config = dict(
    n_layer=16,
    d_model=384,
    n_head=4,
    n_kv_head=1,
    head_dim=64,
    d_mlp=1024,
    vocab_size=2757,
    activation='swiglu',
    norm='rmsnorm',
    norm_place='pre',
    norm_eps=1e-05,
    positions='rope',
    rope_base=10000.0,
    rope_fraction=0.25,
    qk_norm=True,
    attn_scale=0.125,
    bias='none',
    tie_embeddings=False,
    parallel_block=False,
    init='normal',
    init_std_qkv=0.0261,
    init_std_o=0.0261,
    init_std_up=0.0261,
    init_std_down=0.0,
    optimizer='adamw',
    lr=0.00121,
    beta1=0.9,
    beta2=0.98,
    weight_decay=0.039,
    lr_head=0.00513,
    warmup_steps=409,
    schedule='wsd',
    decay_fraction=0.768,
    decay_shape='linear',
    final_lr_fraction=0.05,
    batch_tokens=32768,
    seq_len=384,
    doc_mask=True,
    train_tokens=360200000,
    steps=10993,
    dataset='wikipedia_en',
)
MLP neurons of a small language model. Each row is named by its layer, matrix (gate and up: input weights) and neuron, and shows model dimensions 208-271. Each number is 128 + 32 x the weight over its row's rms, rounded and kept within 0 to 255. A neuron's up and down rows have the sign that makes its largest values positive.
After each neuron's rows, "fires on" lists the tokens most often at its 100 highest values on Wikipedia text that the model never trained on.

L5.gate595 [161 102 136 126 146 145 168 157 147 128 137 126 116 186  96 122 110  73 139 154  88 171 160 146 131 114 147 140  60 140 133  87 129 158 154 171 141 114 166 115 175 153 117 135  52  96 121 149 146 114 153 116 127 147 155 188  81  95 116 109 117 120  64  28]
L5.up595 [125 129 148 122 132 180 114  91  88 173  53 125  90 137 172 155 183  85 142  82 141 131  85 135 152 160 123 157 138 143 139  60 111 110 181 135 157 110 146 111 116 123 123 132 114 177 114 175 159  70 143 137 186 117 156 133 132 140  94 121 116 144 112 101]
fires on: "ad", "ony", "im", "al", "am"

L9.gate154 [124 130 135 117 160 153 121 156 121 102 169 102 191 155 140  48 125 148 104  94 137 179 142 144 175 152 167 114 149 190 123 133 108 103 138 204 161 108 162  93 141 147 112 117 109 119  88  89 122 185 127 155 116 125 118 194 104 126 110 142 113 187 180 107]
L9.up154 [108  81  80 128  59 153  81 147 138 132 137 148 141  83 144 115 111  36 163 141  99 147 115 128  94 143 120 149 192  57 153 142 197 152 165  87 131 111 110 113 171 118 120 160 127 120 117 122  84 150 130  96 133 150 157  43  72 146 110 128 154 123 127 105]
fires on: "'s", "'", " more", "z"

L2.gate988 [ 68  92 192  91 118 125 136 107 182 174 132 196 107 125  89 110  83 133 128 161  97 122 110 143 159 144 144  57  92 192  68 162 121 127  85 126 123 191  69 113 146 149 123 141 129  72 114 139 156  91 129 122 107 129 126 137  95 124 152 192 145 138 126 150]
L2.up988 [110  64  96 115  71 152 134 151 128 143  91 184  82 197 152 111 103 179  94 128  75 149 156 126 163 167 168  73 116 138  99 152 161 124 109 127 133  55 170 112 129 147 133 161 122 105 109 131  94  74 124 122 119 122 134  99 161 128 127 120 101  92 120 105]
fires on: "on", "ask", "ission", "am"

L5.gate679 [176 117 124  84 160 143 170 148 124 119 110 137 107 145 157 163 151 106  42 130  71 157  86 142 134 155 110 109 148 151  73  98 143 133 147 160 135 178 150 120 143 169 123 138 163 130 158 133 167 133 132 152 159 172 142 156 136  79 113  83  90  68 102  79]
L5.up679 [169 146 192 103 144  95 147 167  85 140  27 133 149 154 185  98 126 122 152  99 118 132 100 185 139 181 150  93 164 132  62 117 136 109 139 122 125 123 118 150 146 143 143 130 106 152 105 171 138 138 111 147 123 167 129 131 188  97 149 104 168 153 101  89]
fires on: " re", "ad"

L4.gate630 [112  95  98 170 120 104 135 130 151  82 140 122 140  56 139 121 182  98 160 111 145  85 143  69 162 149  79  89 132 151 118 129 126 147 148 131  91  83 125 106 150 152 152 139  99 115 173 136  80  92 136 115 131 144  71 136  96 109 134 172 146 179 106  90]
L4.up630 [ 74 142 105 159  78 134 147 135 121 152  90  96 134 114 109  98 132 107 153 109 135  61 126  73 108 163 109 118  71 127 165 148 101 121  88 110  63 170 181  67 130 121 163 135 128 186 121 156 100 147 151  97  78 130 120 104 103 133 121 111 139 139  98 143]
fires on: "o", "n", "aw", "os", "in", "as"

L2.gate538 [147 145  87 117  91 223  82 181 152  91 104  98 155 185 140 132 177  95 100 155  82 139  87 152 148 122 144 164 164 189 169 130 134 134 119 139 129 122 119 164 159 139 160 112 184 141 156 136 193 126 158 180 181 102 132  71 124 119 133 100 127 140  97  92]
L2.up538 [117 149 151 107 136 149  99  95 136  11 124 120 151 158 124  98 106 134 129 137  43 103 107 174 121 137 171  91 169 153  86 116  93 129 130 134 145 134 132 106 117 141 159  97 137 163 128 125 114  97  75 128 112  87  99 149 176 116  98 127  94 119 132 130]
fires on: "an", "at", "ot", "ad", "i", "it"

L2.gate248 [128 106 164 165 148 128 116 121 165 123 109 181 190 163 185 111  86 107 115 116 154 110 214 172 155 136 122 120 135 153  86  99 157  90  99  83 194  86 173 127 156 126 162 146 123 112 120 154 127 156  98 100 113 118  83  66 141 120 183 115  88 128 109 143]
L2.up248 [130 174 109 171 146 148 167  78 156 128 126 191 170 166 118 124 135 152 116 128 175 156 104 144 162 183 160 140 117 160 108 135  99 154 185 152 107 110 123 186  83 125 170 104 141 186 109 109 157 114 136 109 141 134 135  84  84 133 160 145 115 134 107  68]
fires on: "ic", "l", "in", "d", "ur", "ign"

L4.gate110 [141  83 127 148 132 118  95 148 126 104 124 151 135 179 176 124 156 179 100 118  96  87 159  96 202 120 103 193 166 185  80 167 124 108 123 125 132 175 133 122 173 118 147 156 156 125 122 151 111  82  87 148 131  99 150  83 142 127 155 150 118 122 103  50]
L4.up110 [ 95 144  76 117 139 179 140 148 176 167  83 146 108 165  98 140 131 144 160 193 118  50 125  76 135 202 187 177 131 116 176 144 114  95 168 161 155 178  38 115 114 140 109 115 132 112 117 158  56 109 137 145 131 118 152 101 130 140 116 228 158 137 180  63]
fires on: "en", "our", "in", "ow", "on", "ing"

L13.gate506 [139 109  90  92 126 149 122 104 147  75 132 224 167 152 169 105  36 137 100 150 108 116 148 113 165 108 132 188  98 154 162  74 119 111 145 137 182 118 179 127 122 132 135 160 184  71  97 118 176 101 120 149 156  47 121 132 128 158 136 101  46 136 140  79]
L13.up506 [124 140  92 127 115 128 106  77 181  91 115 165 124 175 186  72 126 130 110 157 185 153 114  63 141 115  84 144 109 135 131  99  86  87 166 190 205 126 149 138 120 119 144 115  83 102 106 111 117 117 162 160 145 138 105 132 110 170 154  95 153 109 111 110]
fires on: "d", "D", " D", " d", "-d", "ic"

L5.gate685 [101 173 151 184 129 148 153 170 144  88 114 134 140  22  99 158 142 144 142 102 158 120  78  84 130 138  92 103 126 128 150 116 126  92  81 150  99 118  82 158 150 107  92 174  70 123 125  93 151 113 127 164 226 127 182 145 149 127 167 103 161 184 102 121]
L5.up685 [152 128 136 157 103 111 194 122 130 125 133 209 128 109 166 112 179  67 144 202 168 100 193 120 126  91  89 160 121 158 114 171 145  39  58 171 168 168 117 111 117 134 138 162 153 136  91 108 125 185 119 170 155 108 115 124 104 118 170 151 146 164 118 142]
fires on: "arn", "d", "|---|\n", "ad", "r", "N"

L9.gate950 [105 144  98 156  81 123 126 141 170 102 150 152 131 107 129  96 186 112 119 198 116 140 107 106 158 175 121  88 131 159  87 147 124  98 102 164 141 190  98 119 118 123 132 123 170 119 142 115  83 137  94 142 170 170  84 157  35 135  97 132 146 185  66 107]
L9.up950 [134 158 109 135  46 148 130 140 114 101 119 136 163 136 129  87  76 161 103 131 151 138 158 154 106 134 129  87 161 159 151 115 141 147  67 186 159 136 136 139 128 139  49 151 176 124 166 157 124 118  72 132 106 137 117 127 176  86 177  83 144 153 132  88]
fires on: "als", "ale", "el", "akes", " art", "erson"

L13.gate859 [ 93 116 127 119 120 171 119 157 106 101  79 137  84 111  96 131 157  99 125 143  95 118 109 188  62 122 104 100 121 137  68 101 120 153 146 142 101 181  95 110 136 138 108 166 140 190 149 137 146 126 135 128 119 125 111 137 147  81 104 129 109 104 151 111]
L13.up859 [113  94 135 124 114 146 122 120 166 177 145  91 135 115 103 108 117 107 107 119  90 100  68 142 111 109 100  71 130 136 105 148 148 158 189 133 125 119 152  71 130 138  23 115 110  22 148 137 149 114 188 146 157 146 103  69  78  82 148 160 139 121 192 129]
fires on: "'s", " and", " tw", " its", " first"

L11.gate886 [142 111 101  81 124 116 128 108 125 134  98 141  95 146 105 137 174 153 101 145 141 114 137 129 103 112 132 159 154 126 106 128  64 153 136 142  88  97  69 160  79 144 175 125 164 138  88 122 160 152 186  91 156 140 102 156 140 101 145  97  87  95 108 112]
L11.up886 [237  93 169 147 148 133 103 167 133 153 141 113  59 110 185 172 165 142 129 121 158 121 180 125 124 149 155 130 161 135 156 121 131 126  63 122 117 103 162 163 137 166 123 135 156 132 160 171 103 106 118 137 118 119 130 106 115 169 141 122  77 104 145 167]
fires on: " part", " Soc", " conc", " mag", " et", " opp"

L2.gate748 [114 147 123 123 170 185 106 182  83 169 121 182 158 120  95 142 160 118 136 119 105 169 174 111 158 118 181 157 169 124 143 137 190 101  91 161 138 129  76 135 170 138 157  79  50 123 145  74 127 101 112 147 159  93 116 100 129 152 115 142  77  91 129 161]
L2.up748 [149 104 101 135 142 111 115 118 147 191 146 134 117 167 104 171 109 133 122 108  81 113 111 137 117 139 164  88  72 157 142 128 157 145 143  61 133  77 164  93 158 137 103 150 117 155 140 136 145 153 127  84 102  80 153 102 131 179 134 185 128 157 104 149]
fires on: "is", "s", "ays"

L8.gate944 [131 114 131 150 133 143 110 129 120 114 134 136 168 135 122 102 161 118 117 171 140  71 136 128 181 133 162  97 104 148  66 127  56 110 208 153 157 161 114 113 134 103 137 103 113  82 163 112 146 135 140 150 172  73 166 147  80 103  86 185 109 127 138 105]
L8.up944 [ 94 127 156 154 127 134 149  72 203 142 127 160 108 111 157 196 191 126  82 100  99 176 131 178 102 128 125 206 111  74 130 157 133 136 105 197 149 179 111 151 132 147  85 142  92 192 102  53 113 132 139 160 167 171 138 154 138 144 129 121 128 137 139 125]
fires on: "e", "le", " De", " Je", "ed", "y"

L4.gate626 [ 63 141  85 141 104  88  92 158 111 143 151 154 181  72  73 106 205 197  90 128 176  79 124  88 160 178 164 133  91 173 133 172 134  82  81 136 145 128 119  87 134 109  99  82 133  97 123 153 135 134  98 144 153 158 143 142 110 114 129 137 116 166 167 156]
L4.up626 [ 91 107 141 146 140  91 130 100 152  68 167 133 139 101 156 138  68 139 161 146 109 100 206 133 127 107  72 112 140 110 102 134 176 116 140  84 161 151  79 187 150 118  97 141 102 119 119 137 127 152 120  70 148 127 107 111 148  80  53 112 107 143 109 151]
fires on: "ar", "all", "est", "b", "d"

L9.gate113 [130 140 111 174 101 126 142 145 135 107 141 150 117 116 145 116 160 112  62 122 151 143  85 120 107  61 107  98 107 154 158 137 181 126 116 136 106 118 136 150 181 148 165 122 172 167 178  95  95 158  48 170 108 112  61 162 141 125  83 119  85 154  76 121]
L9.up113 [114 133 180 129 176  95 101 155 101 158 185 178 151 152  91 121 119 169 118  95 145  84 127 134 177 123 120  95 168 120  97 110 160 172  96  78  83 164 112  47 122 114 155 182 132 122 120 202 116  90  63 130  77 104 150 120 128 141 133 144 155  86  75  76]
fires on: "er", "est", "a", "in", "19", "on"

L13.gate583 [ 86  48 153 144 114 102 123 119 133 145 142 135 173 133 142  83 161 108  97 151  92 138 225 106 232 112 126 128 180 123  64  92  75 166 137 185  96 110 141 181 132 122 150 122 184 131 107 129 154 102 165 175 147 102 100 137 136 178 104 160  78 150 114  53]
L13.up583 [146 122 115 144 165 102  94  96 148 136  94  94 192  87 124 129 180 145 122 167 103 141 162 144 158 117  97 132  84 100 126 103  85  89 128  88 126 151 107 176 125 130 160 143 164 110 155 120  88 103 154 129 165 121  89 157 154 113 125 150  55 164 110 154]
fires on: " g", " all", " H", " All", " c", " end"

L2.gate268 [127 112 136 144 133 174 154 131 151  84 110  72 184 185 141 143 151 112  83 124 120 152 153 125 174 128 107 186 134 165  47 135 124 142 113 139 160 125 161 119 184 115 163 141 112 116 124 233  97 155 134 105 175  85 134 152 145  79 123 114  93  95 100 104]
L2.up268 [ 90 154 160 131 164 111 165 132 154 101 153 100  77 124 153 104 195 151 181 176 190 114  88 127 113  77 156 148  91 139 155 151 136 119 165 140 148 157 128 117  92 154 114 129 181  72 196  92 134 129 104 167  84 126 124 107 153 124 152 157 156 159 172 109]
fires on: "at", "ing", "oun", "er", "in", "ic"

L2.gate298 [130 152 145 164 109  91 132 137 186 152 152 188 125 149 121  62 169  91  96 156 143  82 130 158  73  88 152 121 173 150 145 140 137 175 127 117  82 166  87 134 144 126  62 134 152 104 131 125  91 134 148  95 125 135 124 139 140  39 122 149  94 108 105 118]
L2.up298 [ 77 110 197 110 188 134 116 118 125 111 164 136 125 178 178 143  94 157 132 169 108 145  68 128  75 180 136 111  99 148 102 174 116 131 142  93 133 114 118 187 125  84 128 222 105  70  92  83 122  74 136  89 107 146 128 127 140  99 124  96 134 100 175 113]
fires on: "c", "y", "om", "ed", "ist", "eed"

L11.gate662 [ 90 158  81 135 135 196  55 177  92 122 149 179  74 122  86 239 162 156 143 111 113 116  98 138 146 166 118  92 145 143 108  90  67  71 115 106 142  96  58 127 116 154 150  95 127 124 158 161 102 158 125 106  97  90 125 126 114 119 104 115 147 152 127 131]
L11.up662 [ 96 230 134 134 137 103 160 180 134  95 172 112 151 100 176 129  97 145 134 143 102 113 174 139 112 148 114 154 154 145 116 110  97 118  82 177 159 169 133 181 113 140 143 137 134 121 140 149 178 149 157 107 122  98  99 129 117 114 123 149 156 135 178 165]
fires on: " al", "ust", "am", "im", " Al"

L11.gate403 [134  72 122 133 117 174 114 192 156 128 118 100 148 143 163 142 157 123 100 129  59 116 147 127  98 166 134  96 123 100 139 125 179  98  83  89 113 143 147 127 197 131 164 132 133 122 132 128 137 182 138 116 111 172 127 155 140 119 152 179  47 104 117 117]
L11.up403 [128 127 156 120 148 126 123 160  83  89 140 105  96  30 104 107 150 132 156 185 130 103 132  87 119  71 107 142 143 103 128  82 186 132 137 139 134 121  62 184 170 206 163  91 100 122 171 108 132 119 149 137 146 135  93  54 163 130 100 162  43 147 126 144]
fires on: "M", "V", "P", "O", "E", "D"

L8.gate929 [106 114 125 107  77 183 171 135 136 177 117 118 142 170  85  95 176 154  71 202  90  91 138 113 127  89 115  84 105  97  71  84 164 144 135 179 138 133  81  95 116 158 144 125 175 157 121 146 139 123 122 186 142 125 167 122 139 106 183 128 104 160 139 140]
L8.up929 [ 73 136 126 146  73 143 148 195 151  92 110 116 176 122 125 106  92 124 142 172  62  82 161 109 113 144  88 121 118 126  74 135 117 131 113 189 125 170 113  51 169  69  99 110  98  79 110 146 132 127 160 168 203 145 113 137  92  89 136 136  83 207 129 126]
fires on: " and", ","

L5.gate884 [132 128 140 143 102 166 109 111 130 145 194  89 159 154 147  73 120 127 131 111 100 156  93 108  96 145 112  96 140  76 133 131 128 137 132 176  98 156 128 115 165  82 112 204 128 124  86 134 127 123 117 122 181 191 115 160 171  86  96 138  71 167  87 133]
L5.up884 [ 87 171 172  87 110 163 142 105 148 169 122 147  92 132 100 108  92  84 128  98 130 124 144 104 133 108 151 156 145 103 136 140 172  81 178 134  90  97  81 202 168 155  65 167 109 157 120 125 143 107 102 109 113 158 109  77 145 149 135 153 121 146  87 141]
fires on: " ", ".", " William"

L2.gate614 [162 102 140 129  73 141 129 170  70 110 124 121 158 146 153 176 201 114 132 135 123 129 155 104  84  87 124 119  73 154 160 105  82 134  84  67 106 140 184 150 195 108 168  86 122 122 165 146 125 200 155 173 137 194 127 112  91 131 141 116 134 107  73 114]
L2.up614 [179  97 115 138 136 129  78  86 151  58 108 139  89 199 105 176 177 161 157 144 108 153  49 138 124 127 136  83 107 176 140 178  85 156  79 102  99 157 126 138 139 145 133 110 156 104 156 193 109 152 121 144  71 144 116 107 102 151 141  95 142 104  94 122]
fires on: "us", "ul", "ange", "e", "in"

L4.gate782 [155 136 147 198  91 120  89 181  86  98 147 126 156 114 155 111 105 125 110 138  75 147  70 139 185  99 104 128  88 150 106 114 135  77 131 133 150 134 146 102 148 109 144 181  99  81 122 129 127  98 104 131 170 143  93 115  88 133 116  84 121 110 113 117]
L4.up782 [185 175 176 154 167 103 123 120 130 135 144  76 148 118 147  98 130 143 167  93  85 105  91 185 170 111 164 112  68 176 121 150 151 137 113 132 106 114 150  82 116 129 117  88  96 172 182 167  98 135  93 124 131  82 137 123 144 167 144 124 105 108 137 116]
fires on: "os", "z", "ch", "us", "on", "ac"

L9.gate685 [132 135 124 157 126 141 114 113 112 100 128 105 135 107 129 136 161 107 168 171  81 111 140 150 147 114 105 138 204 160 111 168 108 151  54 156 100 130 163 201 162  81 145 125 166 135 129 142 147 134 139 121 171  77 154 200 127  80 166 220  92 212 130  21]
L9.up685 [156 127  89 110 101 182 109  95  41 138 115  64 164 165 141 129 144 161 135 106 146 117 110 149 128 124  82 120 137 149  98 176 124 134 142 123  87 112 119 145 139  93 110 145 155 203 164 118 119  73 118 177 195 113 162 145 135 128 156 168 138 163 127 103]
fires on: " |", " on", "\n", " of", " from", " to"

L13.gate709 [107 136 153 120  97 190 137 129 114 103 120 123 221  81  86 121 109 154 152 178 102  71 172  87 165 132 129 132 126 171  81 114 152 141 115 170  67 118 118  97 120 143  92 111 157 136 151 112 149 109 167 166 197 148 141 161 114  64 153 148 171 125 153 131]
L13.up709 [135 103 130 130 130 166 123 145 118 114 162 164 133 160  90 103 113 120 101 172 103 151  93  67 138 111 182  80 131 155  79 132 187 108 149 198 176 151 118 174 191 101 108 185 160 175 152 118 154  97 146 122 174 156  87 134 138 137  93 159 136 189 145 128]
fires on: ",", " b", " tw", "w", "ab", "\","

L5.gate822 [133  86 150 119 142 185 134 130 117 148  88 160 147 152  83 148 131 144 134  74  83 122 140  80 170  84 130 104 140 112 208 131  92 112 120 135 139 155 103 101 130 120 174  89 102 123 152 124 135 107 118 162 160 136 126 167 167 118 121 113 152 133 146 156]
L5.up822 [197  82  64 133 143 114 145  78 146 176 117 167 122 124 120 176 170 127 147 106 112 181 138 115 111 104  89 119 114 149 136 152 103  99 133  81 107  69  51 121 132  96 157 129 141 196 126 107  85 155 119 166  71 119  99  92  88 121  80 164  90 110 132 122]
fires on: " |", "is", ",", ":", "us", "ig"

L8.gate952 [112 105 114 126 193  97 162 108 158 101  72  97 195 114 156  58 131 139 152  99  90 149  98  84 129 184 113 173  66 140 121 132 147 149 119 172  91  90 134  73 177 120 105 140 119 102  51 115 143 123 121 119 143 140 141 199 128  94 106 173 118 147 147 101]
L8.up952 [141 136 109 115 110 109 128 123 165  91 183 135 141 162 155 203 150 156  70 119 166 160 138 106 162 125 153 152 106 123 126  94 186 101 145 141 114  90  79 141  86 164 139 130  47 210 123 132 167 165 133 106 101 129  90  93 174 153  62 163 125 148 102  99]
fires on: ",", " T", " t", " ", "."

L9.gate475 [ 79 148 106 144  79 154 117 164  99 133 123 182 156 137  79 122  75 123 133 153 137 123  96 148 138 224  82  97 133 120 174 136  93 141 111 149 156  71  98  96  98 103 130 160 123 132 131  87 139 134 176 167 148 125 185 148 113  87 164 126 137 139 124  92]
L9.up475 [104  98 101 144 179  52 143  72 110 180 129 137 135 202 127 125 181 124 159 116 139 145 131  89 193 160 157 115 124 165 148  86 134 130 144  97 128 169 139 145 117 107 142  72 100 197 168  99 135 145 192 107 158 139 121 144  81 146 120 141  62  91  91 135]
fires on: " de", " De", "a", "e"

L13.gate910 [137 118 124 132 140 146 133 132  99  74 196 140 170 125 128 158  86 120 116  98 149  97 124  95 182 110 189 167 163 154 119 194  94 154  90 105 130 168  66 116 122  73 144  84 118 144 183 126 120 150 116 138 105 138  84 166  87  88  93 127 117 189 107 122]
L13.up910 [ 41 176 154 143 100 127 106  87 146 108 108 159 156 119  82 118  69  98  87 139 124  97  93 123 134 120 133 103 101 151 141 121 129 127  89 146 138 156 117 159 116  77 125 125  71 133 162  81 122 141  94 128 161 101 155 159 156 104 204 132 102 147 116  85]
fires on: " Le", " De", " de", " Re", " Je", " Mo"

L2.gate409 [102  94 111 130 146 162 139 177 167 151 105 104 195 175 135 158 116 109 116 146 111 122  86 160 209 173 163  80 130 137 113 124 124 111 140  94 126  89 172 140 145 130 121 127 139 142 180 134 119  80 145 137 151 129  96 155 125 118 126  96 146 105  62 136]
L2.up409 [177 122 192 143 135  95  91 116 134 124  87 179 171 138 115 140 128 146 115 143 121 142  91 196 102  95 145 125 142  86 109 115 127 118 113 104 140 109 148 142 103 122  55 176  88  44 123 191 141  81 159  88 108 208 111  63 139 112 133 168 144 206 177 135]
fires on: " sh", "ad", "c", " Sh", "ash", "az"

L12.gate27 [176 191 106 147 132 199 121 187  69  96  73  79 143 118 153 120 123 140 131 134  49 119 114  86  82 120  94 135 182 151 149 102 161 142 102  86 116 121 106 146 134 176 185  99 144 127 158 142 112 229 103 158 115 178 118  93 153 131 132 174  77 146 111 150]
L12.up27 [ 78 112 136 109 148 120 136 167 140  83  87 105 144 114 143  92 192  94 103 160  89  88 137 165 154 101 159 141 115 156 162  83 108 149 134 101 121 180 128 139 230 135 227 121 130 101 155 114 136 174 135 126 148 134 123 157 141 117 133 152 115 167 121  83]
fires on: "A", "O", "S", "E", "C", "I"

L2.gate29 [111  89 125 161 158 182  85 120  71 154  96 161 152 119 104 152 137 144 112 116 103 144 132 105 196 100 218 123  98  65  75  76 119 126 123 102 109 114 173  82 114 107 121 130 122 109 188 134 123 156 125 151 127 102 117 121 136 103 124 155 138 143  89 151]
L2.up29 [165 105  65 107 177  77 113 175 141 173  84  69 129 116 123 152  84 172 107 139  70 122 123 119 141 153 137 101  96 117 153 139 105 135 117 156 130  84 122  96 114  94  69  93 131 104 146 140 116 129 149  84  93 118 102 154  85 171 121 105  20 142 127 175]
fires on: "e", " Mill", "ock", "y", "s"

L9.gate42 [172 144  37 170 132 146 115  88 115  97 134 165 172 102 116 155 183 125 127 152 142 108 124 132 122  93  84  75 152 126 115 160  87 155  90 109  81 102 142 142 140 134 119 130 109  97 116 153  93 116 118 116 130  90 108 137  94  40 123 198 110 180 144 118]
L9.up42 [153 124  89 139  91 121 142 106 170 169 128 119  65 165 119 169 178  83 104  51 116 103 114 106 125 155 107 106 111  90 125 128 102 126 118 156  97 137 179 123 136 137 138 177 129 124  76 142 117 105  97 134 173 171 137  88 171 133 154 137 139 177 150 129]
fires on: " ", "\n", "–"

L11.gate227 [167 171 130 162 147 110  99 135 123  62 100  99 155 178 135 150 130 112 158 153  80 121 114  88 175 134 131 157  87 159 115 152 197 116 137 127 157 123 167 143 164 150 113 134 136 159 160 144 153 173 137 154 113 113  82 105  87 136  98 171 100 125  91 151]
L11.up227 [173 157 133 138 156 178  99 104 124  92 167  99 117 147 116  80  89 107 195  96 116 135  88 146 218  82 181  45 117 150 120 104  84  98 184 154 170 129 137 151 115 132  95 155 119 139 163 130 220 139  90 122 107 110 115 144 116 150 169 149 125 128  67 175]
fires on: " K", " Y", "us", "as", "uz", "z"

L4.gate208 [119 162 117 129  99  83 129 129 167 138 130 130 113 114  94 171 131 114 100 154 178 127 116  88  90 142  87 121 154  82 106 152  97 200 114 135 112 121 117 137 125 128  72  98 125 104 108 109 160 146 136 151 186 144 169 174  69  94  73 132  89 124  68 121]
L4.up208 [101 111 181 102 117  92 144 154 181 138  96 145  88  90 215 143  81 125 138 121 124  75 152 141  98  96  64 122  70 131 105 159 113 118 129  68 158  93 115 108 126 151 155 129 148 100 105 135 133  97 177 156  94 113 136 141 161 153 182 121 128  43 140 137]
fires on: " to", "anc", "ic", "y", "ed"

L9.gate444 [115 159  80 128 112 173 154 157  88  86 117 191 121 121 121 118 132  97 169 166 137  94 167  93 114 131 132 110 164 142  61 203 162 110  89 133 184 178 131  73 114  94  71 160 127 120  98 130 104 158 183 129 149 150  86  80 122  90 136 129 151 118 136 169]
L9.up444 [122 116 120 151  75 119 116  99 137 127 146 111 158 115  89  44 131 108 123 158 142 104 128 157 160  85  60 132  74 142 201  84  90 133 135 150 169 158 149 136 149 132 140 151 157  60 123 150 156 168 108 100 136  94 137 198 160  69  85  96 117 101 175 105]
fires on: " m", "am", "m", " fem", "ial"

L12.gate713 [161 112 158 152  96 120 128  91 127 136  92  99 134 183 152 131 127 177 154 149 147 133 150  86 117 163 117 106 125  82  93 136 120 131 128 151  80 119  75 145  91 135 149 121 180 126  90 150 119  95 116 186 161 101  45 199 157 161 115 104 119 129 107 119]
L12.up713 [161 187 142  91 123  77 144 131 166 122 150 109 116 186 122 105 112  92 147 160 112  99 102  98 112 154 165  88  77 142  96 128 168  86 134 119 158 122  95 112 120 127  78 112 132 112 114  87 177 118 102 146 129 114  60 125 139  78 147 156 113 146 131 139]
fires on: "ar", " Wil", " offic", "oin", "un", "at"

L8.gate99 [135 126  45 147 120 180 160 171 110  97  80 176  91 148 118 152 131 118 132 132 108  75 106 121 172 132 112 114 160 126 129 113  41 159 158 157 109 207  68 102  82 121 159  61  83 121 143 126 129 126 148 135 135 114 108 138 112  74 125 110  58 152 115 110]
L8.up99 [142  88 122 121 138  67  84  68 163 153 146 152 111  86 102 135 197 136  74 121 135 139 139 109 117 147 109 127 120 148  89  73 126 144 129 155  91 139 101  82 163 145 192 113 130 158 147  96 105 124 178 112 135 153 121 156  86 136 143  73 136 110  85 121]
fires on: " me", "re", "e", " De", " appro", " Je"

L13.gate825 [112 119 155 200 160 120 140 100 128 123 159 131 147 120 175 175 137 147  87 106 176 117 119 125 185  91 158 135 162 219 130 159 110 113 104 137 118 176 154  65 135 109 131  63 115 172 134 142 147  91 133 161 113 124 152 150 125 145 141 134  55 190 198 154]
L13.up825 [140 160 106 191 109 129  77 113 110 142 157 128 141 117 112 189  84  70 126 110 157 110  83 105 120 105 118  86 144 155 125 153 117 150  83  87 157 177 126 101 155  90 133 131 135 165 184  68  77 108  86 139 104 153 115 119 133 104 176 146  99 169 125 147]
fires on: " De", "m", " Jos", "on", " Je", "al"

L4.gate792 [126 122 122 151 176  66 151 131 131 134 159 125 145  72 159 123 151  95  65 114 128 143 150  91 158 124 133 129  73 191 112 132 121 145 169 150 147 111 115 110 153 144 123  63 129 160 119 125 123 103 132 180 200 157 171 216 124 119 128 107 150 151 108  86]
L4.up792 [108 186 165 109 129 124 105 178 147  93  76 125  88 110 168 141 140 124 107 135 111 135  97  95 150 174 153  62 170 113 145 103 102  44 112  98 148 203 137 117 115 160  78 128 171 152 139 171 128  99 129 129 129  96 115 105 133 128 155  63 141 101  89 182]
fires on: "y", " re", " inst", "f", "it"

L2.gate864 [ 92 131 169  99 175 132  87 156 127  98 118 120 155  64  58 154 152 151 115  96 150  96 185 133 110 139 116 166 130 134 133 157 107 123 112 170 140 109 153 144 166 133 121 102 119 102 135 179 125  77 116 115 147 123 131 118 149 138 123  98 116 163 105 106]
L2.up864 [ 52 146 115  94 133  93  74 196 116  47  74 107 158  78 108 121 137 100 139 144 115 121 130 148 154 129 148 163 176 125  75  97 145 117  97 110 135 135 140 115 141 114 113 136 178 145 111 128 130 113 138 110 188 123  90 101 169  99  53  87 132 152 130 179]
fires on: "a", "d", "s", "b", "t", "k"

L4.gate835 [ 93 164 111 125 115 148 115 127  86 162  89 212 169  88 123 135 144 124 136 128 100 121 163  86 146  95 131 135 105  91 133 134 183 136 134 123 120 123 148 131 172 130 156 143  97 119 144 113 164 127  86 139 163 104 110 117 108 154 148 131 110 135  39 136]
L4.up835 [ 84 114  97 130 138 103 121 101  80 184 163 135 133 102 132 129 175  84 119 144 128 136 139  68 178  91 126 130  77 118 130  63 160 167 146  80 139  78 102 127 144 114 156 182 116  95 182 122 111  92 148 140 120  50 137 120 218 171 105  94 165 151 127 134]
fires on: " Mc", "c", "is", "/", "as", "on"